MLP neurons of a small language model. Each row is named by its layer, matrix (up: input weights) and neuron, and shows model dimensions 464-719. Each number is 128 + 24 x the weight over its row's rms, rounded and kept within 0 to 255. Numbers have three digits each.
After each neuron's rows, "fires on" lists the tokens most often at its 100 highest values on Wikipedia text that the model never trained on. A number after a token or word is its count.

L5.up1729:144114121148208130154128130129134117122175135113124129105123133145139164187116103155085151139115135111127133128100111112142160154126091146136111110129133148132156140115106121156154117150125134134067116116156144159154077182097109109113128112122131135093123148127116159117153091126156083168144112131148140104136084154127138128141117134146135155164159144087111137127118122113152107121118082123155088149145111093131130136134132140133130112118178132147178143140128173167134118118154154115142137152060126111162148106094153138118181128131106140188151145132145160124105135146151163101127111091137133095147140127150143136129124149126072131132122173137126127148103122152144142167154124152154136104129117122130158101088165110147103114124167142142117143142130150138127143129115109
fires on: " to" 33, " from" 14, " of" 12, " at" 9, " in" 5, "ed" 4

L5.up1987:132165092125120130141136146119118147146095146140163098128151096135109147137097118164122140151136133129106129085123097127147153182120149130123142140104125132117180154109116117092162127146120119145137124092150118110127151157129086181128146100174128119115155128117156115126095152126147138135117158162129130115108121175130107099159147145119106140138141160146133130145156070134119105138152140109101127149092116119139119093143143122144100123135101143133104106115169146176100151125099126126121138175115147134151178099136110139123123116117123182120084130121141099156113143095140124107096153069111121159065160122100133130098144143102101144151130125151116128129087122119153152184104089158148101113117142134185128099080142159119150183150141158102141109175146070135078141094097081
fires on: "," 46, ":" 14, "." 10, "—" 4, " Li" 4

L5.up3028:171126167137101107146130103096135153177185146136133128153090119147150121154126140163107112098115138175145124128098102141134137125085112113095148175109117124137142118126127139129120155109136114114163145150170110067137091131089163181093114120108174125180136123162108142125114101122112155088103112136092104186106091160166087152099110120125107120134151132112152128138143130149134130120113132146127137114068154130108117137170155167179165157142129135141105098108120153114155127149116116177162102128104122080105084121110156147148131124087065143125143115090098108129155134117125121142137111117122136122117181146133125116129135111130146153128112163128124129131122116155119140122092120122140120116141153145138108150106126160111140127124127161177097134157095143113121131141192131
fires on: " and" 56, " well" 18, "000" 6

L5.up648:104151103145146141130135174127117163105170163146092132134152110110166134120119121106154160127141172087182168097161156142122121131087165115112145122118123097129126127135142102118166143147111090160103122136127104149146133156138134135113097099112107150098186138136124135124145112104145142178110084112145150118124146131140131106168143144083129113141095140129103156130108101154135096150139124123130155144096144099091113176136140157156106131139133101153119117114160122137117165080094106103150151137107098109119140119136163107118157162126130123153124159116166139123147120152110130086088176114134064147119109142112139120107120112109099129151152139152118148084114149178141107152109131141125103146153105155154151113108128187119117142128113124128137161158124129149160133152109153
fires on: " of" 19, " at" 18, " a" 7, " first" 5, "-" 5, " number" 4

L5.up2788:087164130125105111150112157099109130134143119145162117131140166108162156129108127139099101130134102121111091092150128060162145110137174134100072136137122148159099127196122152120145148130118153124116131121160111119131144126109134100103126075069134131108141128145195183148105166152129150140124151109110119110106116133137106101125147129149120147131089126115120093123176157153130168136139110105129176188154167130138152076117169128127133130151133118099112124133102084094133155127132130150144091136094157148099107082158129113161136135144119110179136121108122118116147132089102159106115180156132075125169134126073163167144116094135103179097136158166117151115125126118097145133127082131133107174138136159108149132127166093134096130144154146136148138120113141101143107137124170
fires on: "-" 31, "–" 14, "/" 9, " Spring" 4, " Super" 4, "_" 4

L5.up1165:100136100166164135124132087099175147177124149123126118144137086126123110133152165161120152131160103143136167157098122161129164137107088100113166147127116088140166128109122128140128089150138152133108113102147120166104111142151152158107135140117138095138112184128098138098146104107115122086131194136119119150174153135134174122168139138163125156143159113139120136134143114148149140154116146145079124140135136132146103084111096145145148110129135119146075111082130099130123050134107094111130132171122122127104127105127133120120089155147099181111114096153124137133114157184114118124161107148120131142109116118135168130130165133152117137104125146175129122149149127112134127198131119120130116089115099153119104137153108134138133111094108106091159133119123125130133138073135097
fires on: "," 36, "." 25, " Q" 7, "10" 7, " Gen" 5

L5.up1232:113150170165124115137134138134153142167108172175131102170151117173135151156132093087143131128159134145126116107143109114181080123135101074127110101099131122169112114134126116123142168160098134129141140093135094139152126129110114133140109091154140113110097145178110140095147100150125119119108119142149140127130148136101105131152172165113136137132169150130131114123104145118100100146105117106100132132198102082106094120148099132130130109126134111129122156099154149168138146143109138137147077121086127108127143122150138117147126145157145125142099148159095153129121150110115129122126117115130162114116083087117135087104163137106133146100096134147122120116126141110127067142108084116145120139188102140146126094064132105130094095127101093108111103109084136140101112147119132
fires on: " at" 19, " a" 19, " on" 10, "|" 8, "." 4, " No" 4

L5.up2939:119199109121088136098136135087154126115117169128156131156178127092150104080111112190116142143164164117136136104173110126119118144130193097127073149086123081154096149163083172104127150164086137088154123112149158107154122153159141162080146066127155117134140150139152187099127104128127143125148114133141114131115127126120114157122147161130077129104132113141084124111125144137155160139104122104149111152179107096132147139142105107154079169111173174160117130106150150127135113196101132143152140115138152148115121098088162130127135125136149110104114134103127088156156122081088148113128128089186110140137112095151117117159169153115172125084154104152105146148140144131157132148132125114139150153179142115093138082114157121099143132135132098120117131147122120101130139130131156
fires on: "." 31, " in" 13, "–" 6

L5.up1541:134114098097113113123142122163162156121116131160116140144119139159149119132131114136175145132135148119100151113119133141119104139139129084084126138169113115113153130147124160125181106103149127154146158145178130168155143107118157153103157145151136208112138157125144109120136121153143146138087116131109135142109145106117097144112160111122139090101152115127125169132121129102146111140129137161150082120185120107091125155139138113146126134099161075151128127126153124159109088091135109158176135140143156134117133141148161099140159166143142141134100134074124168163135196098141152093108146151144161090127103133102141159133092152107101143084138141096120133113097136147128093135106152105117109119104079143134128121151119139117090095126133096156129147142143117123122117128105106
fires on: "  " 16, " of" 13, " from" 12, " at" 11, " in" 10, " for" 9

L5.up2172:114152086104170088133155130113118106127148127108127144137125084146099102116129132123144166074148147157122106147121158101143128161101131098090102153115134127133123113143104153105140151136092100093109110104123096133101099122155123144109142127122161165164145149105137109112076112135162160153120133154090153159100136135158129166170152113160123142161144123129084109138115126132162137126096147177141137170139134116159137147106105094130083102128168162139119120139132157148136155134143106149124200115184143107088118116095182120132110125094128076147144152112147134167118144152118118140141151095137134165140104108107130142156133121121111139115094176107094106112166118132102132136115154118154111101133101142167174087099163087125156146130105149150143134131109131143156145157102111
fires on: "." 24, " |" 21, " of" 15, ":" 9